From a checkpoint of a small transformer trained on Wikipedia: width 192.
MLP neurons of a small language model. Each row is named by its layer, matrix (gate and up: input weights) and neuron, and shows model dimensions 64-191. Each number is 500 + 40 x the weight over its row's rms, rounded and kept within 0 to 999. Numbers have three digits each. A neuron's up and down rows have the sign that makes its largest values positive.
After each neuron's rows, "fires on" lists the tokens most often at its 100 highest values on Wikipedia text that the model never trained on.

L7.gate116:543506496484463488508514537501488488457537509549490608517500444506490559397486513549507499538570522531431522517494501454540493515541455458522517457566503566479511516477484420480498526623511538511437562557480507522503542570440528468506509476539519486528513472533535540479503462444516419437460506434498453520436459566447476521534513510530543518492466464482458425449533452526502455502474
L7.up116:478500465475431458511536494513486541604504494508459521495471437525459543424516461503562509526442426563469510517541512499537520481524554458411471492440434466492539465566536480587524491521506486419477544563487558484459409524524494544433477554534496440523564526579497527504548499478504498487479533464515498492456499430442483450522530521460539508505547506463502496530484446513575552527494
fires on: ":", " against", " |", "\n", " for", " with"

L6.gate244:502470536506570479461518453479501499507547477536436528509507479476492436487517500493454492514418563451505488518522472470514474444516439518520497426555513422509512446508519514501496489585488491428461484440509592445447413482495541491489515523528514468506445501509551445503542505397480564506497482486514516493563486455458517542479482511465461463387554527522483472494493526508502537467495
L6.up244:502484550425567526500468502509492452491545555535537449492497478539568487541496504503510476527445545488581511420522415388540508465483488556553496500529543472520536479499480558479500517497510477514473534461522524476481498431447536457526490505452543484576513503506500453456530468504495539567502426545529534423488473457454540573451452467453485492500475545514531484498478533474484529523491
fires on: ";", ":", ","

L2.gate155:470538470578507513552526469481430539480526468476523432516501487489477546539493500491437472474544552530486570486542426581459505509492521453559514472523522535475490507534461473491534508470453425458539488414511466429440457533438483536494535547502544438503475503469542457500504470472510527444518503576453460534466551473468408493458495563431489451527528432514505581474511417418436468523438
L2.up155:558487529507498482482515564483582451513509517528492528468419531560500481542521582559490463415490491492550471491432505487521500479548470508465506469530472458464477555540504544474492465572552486470479557554463464579520521484512451510499511454517423566455525508528547522516578508489508543541441526524471517511482527566515482455448535470579489502504569596479541495530426593514568458452496
fires on: " San", " chief", " Jr", " Chief", " Santa"

L2.gate49:521544524482551447576417498492467508473531544508502501509469505558549464429534543490491513507462499556496552452473481461551459501511533489491511527416536508490551461447559474558455541448483539539515517561514456528555516427531450527460479439430490461452396557510534468531496495573442425471496501511497437470519517474509598432512518536487500486463452569487447488459452555533514455449479
L2.up49:518563448491595438504393445540475478443464527517508458553489531508548477430524552512428487500524530505514511468492547511495446493494552499450493521448522450516567476465561479504558512532508514576483545544530453588464502423539508488455555405405476513524441520562480486485521529581472393470518485479498518476505518487524533470484538593533431488491477512486440520496457525563498494428471
fires on: " been", " a", "\"", " and", "D"

L3.gate190:500522512537433475526514572529548559474477531439484515559539547447450512488455517463545495476527451448520517550524546581501516465466442477519498474489517500539492482609507485439487476481510509492540562488553563507454507464501547481527590504465512482432473422534561464405527509465456534517521458495512603479566534496438440516462522501504474597465464479503511496530497449534450487496499
L3.up190:431529463497449562509494597517526516507455492463450515571496529490518445511481503491442523408508474463537538489476501535560525434477493590584478501505519538487521485469520507596500522424481518481607498556496524527456542567515543448532456548487499527437452535494552514540457519501460480538512475509469469450524500507504483555496430504585486548413487495474504513486405486513471499551556
fires on: ".", "born", " separate", "ted", " in", " a"

L5.gate131:503488484614499452502530496544488478484494568508454424483538514381461460511516479522494453512433591482506500581425549506496478471515517515519524469424567466550455513469509541529586533469530501457459446469467559544514534487459452453470444478600434530459511460555514519531459467542460550536446520525528514527519550481507477546517471500564461395502543467516491441440496461495514508503543
L5.up131:459438544494564433521535516455565481539497565527500507520478453507549532518465511489549504559489516420512552548482569456484486440547454493529542527582448492499508491492477412517546528444534409534538478501473508516474479508531481504497407440515590492468477572560437543519505527502495478537568498553499503489492512512543501522534396439511550466588497457479489455446497573553505489563519
fires on: " as", " also", " then", " |", " and"

L3.gate30:500517447542443485474533558491520494521490479463535507503522517523444452456609443457510525513448505474506466528514543519522480542512485461506520552555387437474467507528495514474526465462433484509426543502429552514512525449544450506531581520457541513420528524499535501586558511457547510529511441524518542462496491487471551544488446471442497471482440502482469540516415519445472563518501
L3.up30:467471494578494404440510471437487423590521411571465440493514462406453484502510457497429489526546480466519505532529477501465472544544490440494561487452490549490484491517446530442515466516408487469532495482500514519522441530502463551460521500453480525551541456463499488554520440499543521488434513508454497479484506483512459482466482463503482453475540442457490490525575442400510469519515
fires on: " bl", ".", " |", " Bl", " be", "bl"

L3.gate226:513462518509455495481483490478497566494466455452490589433440468493496525471498475467489499503508580425547529489481549525551487411499438535505534477460502541497511502475469537462504463473472574567470392503532611482498475593504470591466552475530489435532495493483535526523495544535498418478546545442462512537546508472435531571517502462514518491443493549535449506563521593483570583515540
L3.up226:584522533465468479499479452516431500530482454520542482423498461511564532519551465506430474445500534542465544475555446445494532451543467476491485564554487493587559468529544484495494531459474430503516565538523532439499527498500470501532496499556567478439512519470498479534492517499529426485490495455509444494471405517457480534467499501627533429551540489461441478507523489552560507500460
fires on: ",", " gave", " give", " giving"

L7.gate159:453541523469464569464546437496480463500585485465557524482491488439533536459502497508532555518454503494479479481494487483540458497445506483543530473454555526515447483542511483499517521529576485525444449559556520517414465532524515420466474599516510533410465483491508533508523412475479484548545493504545490523554490481465451433486507547474434521467602463539453466428446505417445624516488
L7.up159:480467441566412465552448564564477486449506491495510482443513468528517457489463448504528476525473447478462547438498558519572509514416450542462530480474477580510484524498527468493488513535504543441478495504471446463463542531442577615509486559539526514513508496535524453531528501475506429516517572401439578491507514481469502457508435496523548504495476483502503500500497533464504531452464
fires on: " to", " of", "ba", "ps", " for", "te"

L7.gate37:513550433500496462540551465450595539510521501457458509450495466437499493458532516538489469471494541475526440420552450432454467463511427488485534522535557498538530490498537508515471561498457549498479550517492486486491563518511467525473531525509479481462491431465516632485474526452503467434493527466498473536421535562475547547474562530489551531517426521546457482449503451508539545556553
L7.up37:441471481479469474503544531508564525499479544544495404524449484472489581481525463540403442492546417511491435529590496495475485495481516435484499487513554505540499481516491485497561429483575490386485494526505472529485499542434456479550475465534512503491441495582477442456491459558489549445417537501438485507462495528556507530490479536544438477450551492491521466536514485519529449459495
fires on: " =", ".", " (", ",", " signed"

L5.gate226:502566543503488429472492491500446511443512519594459542448578510480451479580445497454432494483503549506463471448504499550469568455422475448557528537568522498509441535486472503505512577522597466569466452556491536466518520590476460526517498553512490573474494492497456605450522479463541513527571529489508482487494512530437540503505515520514498502551455455462457499531547509508558551567521
L5.up226:489538550514497488451465462531504556476532498528505494462518458476527539520513507448434532491463558470437509509574516490559559452499561453524469484444534551541555425489537523444504472555558468502513481472495469550514488539434511488510528530559482553480435535501488501461485514575500409466478483609435401512478470450411481469547520486510475454498572513470411518488504449493486523476492
fires on: ",", " which", " addition"

L3.gate58:541518557424443467471547519541465506547490504489448563571508548515521539537479483487521436539482522520573556543505470521483587500570417549465538519488546512510448539437492467457502514521564579412508451509476533444485496523503473439506589467499468549526464506458473517467502425532550491509491525511507554415465554528514481530427465465476452456402449518503490411506464503483510517491543
L3.up58:535489517574530500539488470452514553469487531524519448473461488483491509509528390491461474520532478561471453510497510509510445492488361431536486453509507585490502558473533560489438460507485514425495485545471457507491470535480522514438502453456522511433545632508597520486526477467474529453507420516482487499479434526527482484445520515556583503505472545521446555520502469497533499470420
fires on: ".", " v"

L2.gate110:568585521500523454496522499526469476508590577434523550530441490432517531485446482517486474509435525530489455473538449485473499468499433481424521522508537500478437532504505525452510451475506547482480489482570485526532463462518532531525579467463478493478548509474460495523464485531481499514506407421590462484453561478464505536381549520468442545406504439504505543552516495466525493442404
L2.up110:569548476535453408598552485488510546486506478473527530473510517514478573533515378486492517571445475540482444526538465461540513478467556518456502551506532523533533526538552530559524443475460500504465577514484487530545464436532519494521494548459430507515540542500405486472522520596553504543473493512492519489509510509498499510460551512508484504461525514480556503503538444410522511417485
fires on: "."

L5.gate93:446481434575423512536515495509526475422453560462513539456505550564515494456500521500462519519488526493487475475497582492591452546554498493466459455415541512550514468507487510527555563528448502519525485518480484525504590547477505479519536533473538476426560486511502493457500527539524578560573521442573439529456492503527466525520451540500465471498473536434533502544475595493503512511502
L5.up93:432522492406494457457500534544499446563474465527520535481476500520536550469457438484397510502541471522524517496503503471574497501511489455488512484519569422527556447544492440461529466534412478493519609517513524505479507524540467481497517521527485527516464460489493486487440529511437500481516525468489463487433480510459511492543452513575545501500517537487489447598543570428431449565516
fires on: ".", "us", "e"

L8.gate72:469477476530483461530541497466512518518513555469441554528481513540450574528478403556418492500512530474523549519510530526454549524602554499510494559517524498491520551465443417420470486476419518536478559540546479556515531495495493487544549445537450527427478473506478538427465533439543551505489462527489484452422499435460449482482479524430467527562551489511511528535485529414480551549474
L8.up72:544592483481531479477541548367553429514456451431466486484516486433488503500437437573585539498533522548545453579446522498495553549523466511451510539529493514538428481488496468457625522501512498522482515503513520535462509457508461398541489463518484543485442483515516525494545489481486514512434495473495509522521506425601472516548487526583508557539456498487476476484549430495493490562511
fires on: ".", "ed", " Born", "hi"

L5.gate220:488547509529546494446451520517436509486511449574524480541529528447531472501516443522446468481500536456476474497502486516547543515469472590448536466502556498481468493474521455464513456471540467478518536487475449644562465479582411508523547492487510494548478525566443472446534483465449464494529538479528457411460530511450535555402485544459453486431500474514424512479492504502552483519455
L5.up220:534494537436468488496445496505441416499519450493486562558478485487527440524548474454469507523524554458495433465474398445506490482454514476516608514484548468523500541520458489502504463543475507502486487426444453481460503493501473557461516443526477462443440522487475408514466492505455488505473499494436454467424463448512512523457613449435516470414468525463475432522488449456461472553541
fires on: ":"

L3.gate150:494527424533491502497484455499448525510590533462509542463515515502440396503487489518507529476501514484506487502510544485455427470475449432517497480558487388526467520497482539480486483500496499480521493505479539542415489496521473436520536530524542541470485537530471515477558487482516568439526567528486577473484515462490521575445564525453464545460514407508490512471496499475507488443538
L3.up150:491491492493533484467542469431524525522514521518505554498561487520480435517567503451466482465490510464487459512568512499569504476567489455544470519510471484559510517463491496424510450413459499477539518445507539516445520493552444474487453534595542549482494502463541456563490488476509475544526458546496540481438584428564498554491523464434513525452494488600547466430495607548473510528507
fires on: " as", " (", " in"

L3.gate254:456482522502490450567571513463418488473505539493469445489511443547489484505482483516485544572460483428478512553501493519472377521492524499478518567508555619530455543541496518474494507501516454551546488513492435525509500498521505444517465535454567491511508464630496509487527530550466505493488481560527527522540479533502478480466444581494413522569522475484515471509509483471433408484566
L3.up254:507457423535521506580570484446444461493546457518468473492504475493523444514433465511445490576460542429441510481437475515461446522489511474385517516537506529533510559464551490445553446493488482504549494468516463544518534550533514463486457565448546465567512453572438449443476489516476501516519457525518485487523488523434508499536493571423484480443509481503494462450496498449533377492536
fires on: "=", "\"", "\n\n"

L6.gate186:511567504480513404516451474501448526449525502495480499445513487461473463548511525518490479443495534576539456481471483563559537495468516517494544495534520463541381505510435428492499478537498516489440464574506430523490565530494507458470490490463466434485558525554477515494519436491508474567448443503442537492504559392515491509453470484399447489428524483450455498472463463475465559399550
L6.up186:447467485482544537504431474528427537539565523511472506483505533443503524560499476423517537434544477502532481498561562509450446463513432450500476549583451519538462507485447499474503488507586466484457527492438468470466523529484526486525439462473437517490492544454549480532512498489483528602555524548443506413479528380477462459497495498468524428522511567515466511511494490480474447525518
fires on: "y", " both", "ly", "s", "fo", " of"

L6.gate18:513430558482535538499530536479546559529475537457464520517472494514519449516498479507511575506550503494416499508487498507451482515498562516430503478468496515527510529495470502510475464492491443542450505408476505498464478456524506491525556498536538581447541478450504497540585493474470477526503541502560575442471475452477459514466530522510456499482478544584497528404464516546486400491500
L6.up18:569519576532429528458492513528521517547471497493464601509494461536481448441465486486513539417507516483502511486571514380511520496459542525486487517441568497542505492535515533519482506502546441481456511509516431477562514502507541549499562513479639504450470464504427464462512535510485528502500505493519444482474448467464458516519555447478456515551526513492519500573512502472544431490508
fires on: " which", " that", "es", "ages"

L8.gate156:459469518461594538540493483536506502459567445498516517474523502465558494499490549486500514563505508467528535519512488501459444529497546461511457482565516491475465457512463458406490493520473508507461485542467486525586495514480462430479543418528566607529558552490483499469544477542578452501514488506493448497421560485499489499518551490478530491459531432488455481503498502529575487497426
L8.up156:523463582460493494475531512486450452592488476415582502452461489522476491514460451593479481485575506571443502446506444530505528463459428498434453543496451485580486563539539598490501514464533551437502495492407515541501507477513551510527481553517518453512524444445563485514556521517481530503495561419530483461431471443473505551488545521533486545500496533477431537468543479489547551491518
fires on: " by", " for", "iti", "\"", " with", "ici"

L7.gate41:472458435402431434517501522475465501522543483507483498573550522493469530532518529453522510495472483448513527544477514520431553521526433479521614568511451465543534481544502465528508538539567457562524538481519477490500444520516491473541501466449556543460411510550488414420505532491566445497563501569550444496466530540510463494487494498543438491540404505454529512527507490460486495556484
L7.up41:502445506455475508518511480502574444511529437559576580473519505434487515513483392486530443436500467536417440487487532516438501501556504471495478570586454611540594484505512441559518503486472448481521542519456479477513507446480465547517460530558526535474502482554500482507529524474489593551491454474521479485496501473539504484452552524505421529478463494490498546534516547469470435517537
fires on: "r", "ff", " Ad", " per", "ed", "ks"

L6.gate33:487496488514576519433525535475520518520491530508421516485505445512556491471486468475435447457528498497449504444507532489484434483646527493545412543487512502508510454428524535512519507526436528534490538557556488450500488470522551476442542539548550590513506453562577481497535488492513516475478401462560553490543531483477526543563584523566561477518487556543481467533486550574477490432539
L6.up33:439498481548524517502520515508577495427505447478483458507435394460499535459474544538512434467475526497479551453560438507507474495497524520501473500554480457518438436543554489500481511467521505515529503520519441462478509527525507463456505534553557474525506514566604493458450555504447421458480515529567527495438484522447510520502457524493505459606464507508555494556485545478471514535443
fires on: ",", "/", " a", "sq", " da", " sq"

L3.gate17:471529494448527457529575558457462508457503498456454490505527522443462467515507527483535529514452498521469446545543554479490483512445524462419535433531518494561478556522452483517495508489520514546505473511453521502524451519515469462511514467489504537432485528527475511447568527516509495539512516411544556470516533574526582531466525484468512537470558471519497458396509471568498484462550
L3.up17:515481465482518480485503507534478463442485540478467577505556534485460534458483507498523466539450538519470471527555486472477455478465534375504480420521529473483492498532450514452502541507451479496456457460481487523545428531550545499521495511511525533433582503525493557450484572488498476564502506450502528448447528576516590563499486558493500655464535462509486458491463486507512438496532
fires on: "\"", " year", " October", " November", " September"

L3.gate174:483496559579502472499557541389536496448412504545531513510471487506480526463480493500527475535574488462545543556515496500478539464573506500557534461480516533473452548467476491518513530518442439618456547558501506548546479501530570516480539486400464462494510507528489556537434556466497452524478481472482628553520437492491458539515479460532470520505522473452497447485503464549461455430538
L3.up174:523505579523459490509488473511450501508532447516474566412515537457482568533492504505435497517497485520492572469540517465422479494478524480567500480541529587500426509521474551453524542444415501504508492492556403514604450512472512430579538523439512507541488507467474513508545504511504541487505479435500470489465481425482573510429465534455470581558527469438517488500503469466460543578477
fires on: ",", " but"

L7.gate143:522479527506518549492489530539416516560572537511516503522527517502507560501459475471453469450439550488480572474541388489526520597467377601538471507449477462465451425509538544526464497465581494536499465505529516477560442499547509530495519545514495560446532459481477592465485451475503507506556521493442512560525498522505528473509482510575488547518440540503432555529553576492536473526497
L7.up143:491575439435549566474475472494496424522500580550519443542448503476477492529473563530516510542541528576521540492528485503442511439544392474525492549513483459466468402499536467557524466535430495536499399489433517512449524494535479546526522451441540509517506500476565449498430477496550499480508541575453523537459567517512534487496499492417518473493580486510532459409510574568479474532500
fires on: ",", " is", " was", " Agency", "le"

L3.gate156:561470504478500476541481565490517462548445511543485611518487522497487526501473504487521507516507497515526574521523427444545521456497516575505570547474489502401469444532507495484483533465554542537523495544503565495533562473487500438489513480561463501515469531504475541426534460536515482560500547507482467506583501526508573497555495487495520466499511596482502475459510494454521473457502
L3.up156:606518409490582492551543551538488519470394516540405507477498517473472526566517524471516419538506588504448466512558512504492499498600485608496560494530446485438523449498539441492486472518523555528498493513486503515506580504539492511534552491465474501502352523517461495510468505496534526492447484451512534517554559484426522461480481445520493507543551520468466463529500455434579433486510
fires on: ",", " and", " Turnout"

L6.gate125:454523519585451519456515453436535555519560486476516529470518494474490544467558487499461557487460427482510478477482454518458420536449575449452490451479491440534535515510444468468490541483477492484477459525496560540524424512498510536572515555463521507551554557444457509479565494496513488515498483476515531533534576480450521564533492451517449509499523489495517502521539575495524495425479
L6.up125:536475548512441533544581499513430502527490469556502470456497551568458457513454529455501533418533516529538463586533461470509442467448453498491483544486427459571490482468522532409488537560548537520497592555482527528540486419443546534479519492596498526475521530488514516481493480519577458495481465490458462464487447495443476440459476554437486564503493516456527483545442531566553478518492
fires on: " that", "er"

L5.gate212:476482500518480499457604496497465484500479522534450539513524455429502523520445413465476512577469470517444464460594523453404522452501506447485588457432505499517471535544482463522549491481547461518457494530502454475449443499532451539464439518519496512442424485527585495504487494539518463487475561459413412495498502498426488477557527438537529481536472529515511412485532551504519453511548
L5.up212:530550528423536457519470460459454542507573533526487537461546414488499549469526492517449476476492511460486477498499475499456494523521528446510514553465522560389451492486460516428474507567511507546453551521542467460538502474504473553486554415497453504550489555474503460531492502520490509548489474484502494498456510499507526475480621513481582442480490498521492480544489547583528446470472
fires on: ".", "ta", " %", ",", "ac"

L7.gate250:527467466528398519498599510488548484502493555483554504490484501479550578486419449537521477561476578518497524497502498491528482503557499503453522551512525517467501537448467483469485512502485479448534483532538515554503507513636480503492608521507489496483416579533515440461525486507504508466502553553478506527469479536435441564476505484542505545473455475482484459499514528543477468545520
L7.up250:512488559553496533455594502513355580537497484473486510469518444519540528444474511442483479555457523494528551478521490493529494527542546465488502454532478505502494516486490530528463513522544559448483486564484487537510428512485549507506525460456479469564526573474517441432569510475462489448498569481495538464428528485440517541464562462433545503432516465518451458507506523503567435509547
fires on: ".", "\""

L6.gate214:525444483506489487504521507468552532468441458502497499549441505533507466398542500478566488461541523496566462588477522544514478572510469560471503539422535544541529482456516555586525455502555473516454499593522451548446503558566580462443546541523478489487508471439529478498537564475473523582525536474443489477483499499490464488554520520485454508518517557427456552442553537491557533476521
L6.up214:477502433548439430637561455532480516477528460500456571525489527525536480516460500510451500547570498455488505468504475610453608467466472418515542448445502504493549507545501457548564484438530457453472485467522518395494507450454520529465501533533574547453468525500460538510452478504531520449484447497524523506559512514450469511447485502480511545467516521505481473542559574504436532549509
fires on: "on", "ona", " /", ".", "ct", " T"

L6.gate19:511502434509479489521568576462496474502547467537479477541484480526476487497535448437492438566519543518483503512543532371582464466499531550488532523490593512457501502596434533497562497492471482566544485522473508481462555480496460546526552549438564534573544492507420499511491496518489584506460605489539573471485539604455507481515460516490467453486480463486489464483472470453496512518488
L6.up19:539528439484487511474507565469565563531470436529475466568432546489523463575472453530486468521458536546465488520500396509545490592545554526486505517418441437518560519552487493532556528474524508507483522470489437498481548486405514550529535479498515448533478430556390506520521491484515482463482545520512505447460516501519497562449482504469524459532474562545514455461461464490500500584539
fires on: ".", ":", "gers", "]", "—", "ern"

L6.gate202:556542456483386472494513431473479495445544545517486560406535513517471487504480543512424475479426496537500541468528522471462502497525488512470525466446506523489554548538544438523463487456487552450577520528539526507526599505510564536463511479457497482496475535506407516444557466486509485494474463497500514484523515445526465430573405540490468502519560459483514489478523479486522501457597
L6.up202:491542437491447494511483475535434461456486535488497507478521556477465519493475533512511538485445440526454498488502466525500440464525513435538528502580461477456500466573462458496577507515502503506478524504517495496517552479563487522444476429518358548463437554578470453507557412496479488502469433475510531436538427542498492512529502500502496526549533511512470447528527505460521477480535
fires on: " |", "L", "B", " and", "ass"

L3.gate166:532540478476457491518550536511531489561506562516478485540487555448504541531475493504433515489493539468525523488449466425470542474518425554473591484488540511450489518468483445535440489521512531497514530470574490530470547503410527476453479503482438514378459467492521531544492465556491489495478446542493565521504533492439458520472468432541444486516520499510557436498463522458501488534543
L3.up166:487482468503441517515507545470511496545476521525510492505422549496518552504516538472532476486560577529518448589507476494538541531494430534484522499499499524391531478511490458429514503530518543475498448503455503517442560508511458519457478522444494457530467514526465498490501517545487451480504509503476575448623499516513520516491452433471498460537546449396510489506487534424500483451507
fires on: ",", " and", "ly", " of", " 5", " 6"

L7.gate16:479512502484500470542536517511463477489550487514510542447538552553528569524509539561434523544476553445513476499551543558502516520508409489503578539505535519548393473543516529512516491459476498459416476531471504529467480517431553519521500586437546472451501489484501421496511526505548501479491489505439535455499449585462514455499471504502425517484594556502546470458534511495560514554515
L7.up16:527593411503443569482509474453476484468490442528450507554544548545502508491561500490467454529485504467538533461505486545566526396444486540554499563512421506449490560508488544446501450498376495527552474498498576477524539521496525476492565478513466505479391554480513492482503494502469510526513559506522491543473512560517520560477474509491485555508549501435482485490519487484506523539470
fires on: ".", "x"

L6.gate183:502492556498481443552492437479536512410518484480571444480496519601517374503468523443488516591513522507485551453516500530446485477500388451546430456525505515536510487462571395472523542551481523527525527538487465591523513546510560509449514525510484492474452558507473521512522451566474496469491470495522563468486455522593501538564505529480456566477513490504484462499512502553568511452422
L6.up183:494487548563539454475523518485467396499497517417557470449466515517501479484460463470500530511451520479512563522544536468504492532487503518489506441528550488517513568510492439513474485461496464466518478524473537481445503503507488459465526482470548468543453498521483520506488484441472443472435465584479496484482398526547485423463514516513436566510476452492464468534452490574459495488578
fires on: "E", "W", "T", "le", " 5"

L7.gate222:446516464494500508500547510441463517482448516503459523449522519491439521470492513520544485484557478491502507507435451534570454538593497510418522509549500628462488497426481530526543483530536592501462482577508442502548507501587510538492505432444549474432494520405476503585522538488464455491565578466540512516449475507503457507522535475506446474505573476430445534506515514479534477551539
L7.up222:473431483524555522507487512464477448489460469488482551518601448491550504570477488485468457536436494495447553564498508513548469536532502509525460527472555448473520489514525519476485454542463462456542472569511505556499489517430409510490497465534522526445608526573471540505430534494450460547523442569488477508508532527484462489498464555506489463510520485479545529476508582465442417468545
fires on: " of", " UTC", "ron", "ot", "at"

L5.gate194:521530520587498525492552448471472594492551517495611480474554566478517480486505556561512501444510531562474544432498509509523500593481530543513531551526468447498490472526506470600517533468453539531520468498465472538540497499500564555580465508487525564538485466508497548477525482498530600512540508487517504519590487531549494494481531488434478481480429570478556568497450495528521554553431
L5.up194:453579486529418551536449469494495448493536492478630507476488495416540550524485404505500523517478546492550541512522475556481502527450462604597495473547452488491508519569493454478473546466504505548490424515474502436561502501508426476444486458545523543471529539511488521435519473449532484475466541586518479418506509463563510464447526454439499474559553482420484485537486525507447595498496
fires on: "s", " they", " team", " it"

L3.gate35:481423514465525509529423484507497478507517487499456528489499413450544486499485473503413440509581559462482490462550546473549485547451459424476482475496460512481424533480488484504512594500459473590390479509474511505578518502523497534437417471529493535512460477553514515475516506494559445503563495529550479490482545533465539494489495474516535440537453561471511476481523559473461471495522
L3.up35:457460552566504411544451540454538550527491427466454507473570458471565460469459489487461529519495531474495580441548561571424466519446512532530507454552476495499440500522470466498518538555483528523425470486494532574561513495445486505532570481463542494483460497460464552453529532455541444492460495484572561540537548515467514502496495514444543515495566468464518443472506578460440462486480
fires on: ",", "0"

L5.gate117:577503461511492495561473491479494446483574579528464431528496451571515502493449417560587498506494460576448542476494543456491489519552432515475501468508471556504535520571441445512459512445523524542483431418445522507505507474505452519523482486490473529545540448544518509518475507403556535474468541521437558495467599469485471454454538481499495451414447531505502510549449520489481420511504
L5.up117:505471562556436561473513508450488509556517523520477508390482457529431522491454522533493515479518474523487435539402464489558524496461475525546459548537514475440617510509512498537527537522396501496485441482471543504517547427449466493494539531502444499473559471471550513482503452531518480466417571514457505515471461454483498441471473462443528514515483482499495498501499593488492480538505
fires on: "s"

L8.gate84:407413520475526463501534494511517544490514541473466495493471533441521516492516550554528515564515452511523517507506437498552476576514514435513517583501517458460569511527463530506379495489550563520407487434556499487429572512490560546542492536420543429501505488485447563561522487397483496409523488539532480464455526542587491446536546517519523542552461535517476434447505496513477537516483
L8.up84:522410460445532502482464522469562536488468554432544514569489558461498496500567496504477467567472510492551529472531510455488471477562448460462456520517505459487463464603418496535513518476484464452461488543455524512542501466493448537511522522408465497452466610414516440496417557555538474487502480547495544476456519483505504500445518480509593552520520470524475473565512507478520484553545
fires on: "n", "r", "t", "or", "in", "/"

L2.gate168:463536549476455450590497462554486587455506472452397453527520450489535454570478501512489544530509512541510536559480496585439508502469447479515503544533507516508543531509502506452557442470494458428510450448414523515463480408450454447512529553513496520453521495488466501552487501464579480413507484539544572500519458521509345456478495463530455506554500433533507518542452499403457491505450
L2.up168:443525489513497553532568505423531497513433443509460501485572550477422498508459421464496484497585448436454530494447459503545523543475502491435537528440486506498481474519567583530553496580501463569441510441427470429484500481569454492471541513511514507453519491434513538458519473596474542540429469467442527517494477454538451483472521493456480508511512507545505468496545474520488477460509
fires on: "=", " medalist", " Runner", " 1", " Born"

L3.gate129:535456434486520472552488541464552484512462578528528584496486522544518522453518527419459490484439472496472502525545497513493554496567484532453516531407552514452497567500434443444517498521501560470470574511539462513468589536515547500511469528467484539548499448441460553498425506485494495590479573441479519422562510445505465489473533468429504438429454531486531460472522511455488445432491
L3.up129:565467501560516575476420495476455522553506508492531517573515519535554493458506461493436465542455531496519531445514458512497515509503493535470504483519508431541567537547461486480510550487424550517445511504493505557504459554515493487520510468485504505496456486389559495534566462446530508549485512420506494444497412508524486535493463434547583430478482471527465540530461571492514429563459
fires on: "\n\n", " most", ":", " Preceded", " became", " as"

L3.gate144:517440537446563469477523443544549498451497637417457475552536576462481518478479552530518556474487484534563485534520461501514518487441476558499507516435530481465497504562484525476503563534495543512479508458551472514497457515502541500513477533551464502494539503513491444516482442491477545529435447442534526473610565456505510420545508496417479471475424491495543527453529480423512532477567
L3.up144:451480486510561533485553435512479482552496559451503506513520521501497452574508544527506479421413532564522457475579506482477500489508528516462455557489502473495471513563482521471503524525459536513484478453495502474408439502529465485496507521529466468466511503510529386512468492438501520534419529475557502506528528457454494476440425481455484469440509491510592460505506445397444493479457
fires on: "y", "s", "d", " couple", "io", "a"

L8.gate58:542520517478450408436498465525463576537518455513449429512449522479520503460509475495485483518471488521499539465545462505472434525423501562501494509476417527560489488516526491571512501498492427466530527500479545518533491548513488503513600550475597543544491497508518486498545452534562502504525563483476499486550564466458430543500496498497411493470471450485571525500507484441519546489491
L8.up58:492558539580517507398509485540451508456521431500459444493492508515565435570519514494482511533460479479480449481508456481454445484551486542492411548532471565517454452515454541512520537518565459444502423509533488474464613535470507452534598422463492553486534621470520526488518488477476525519523497516520464431494498504497486505463494512537502417474465557438552531437498535482564432493503
fires on: " to", " that", ")", " It", " which"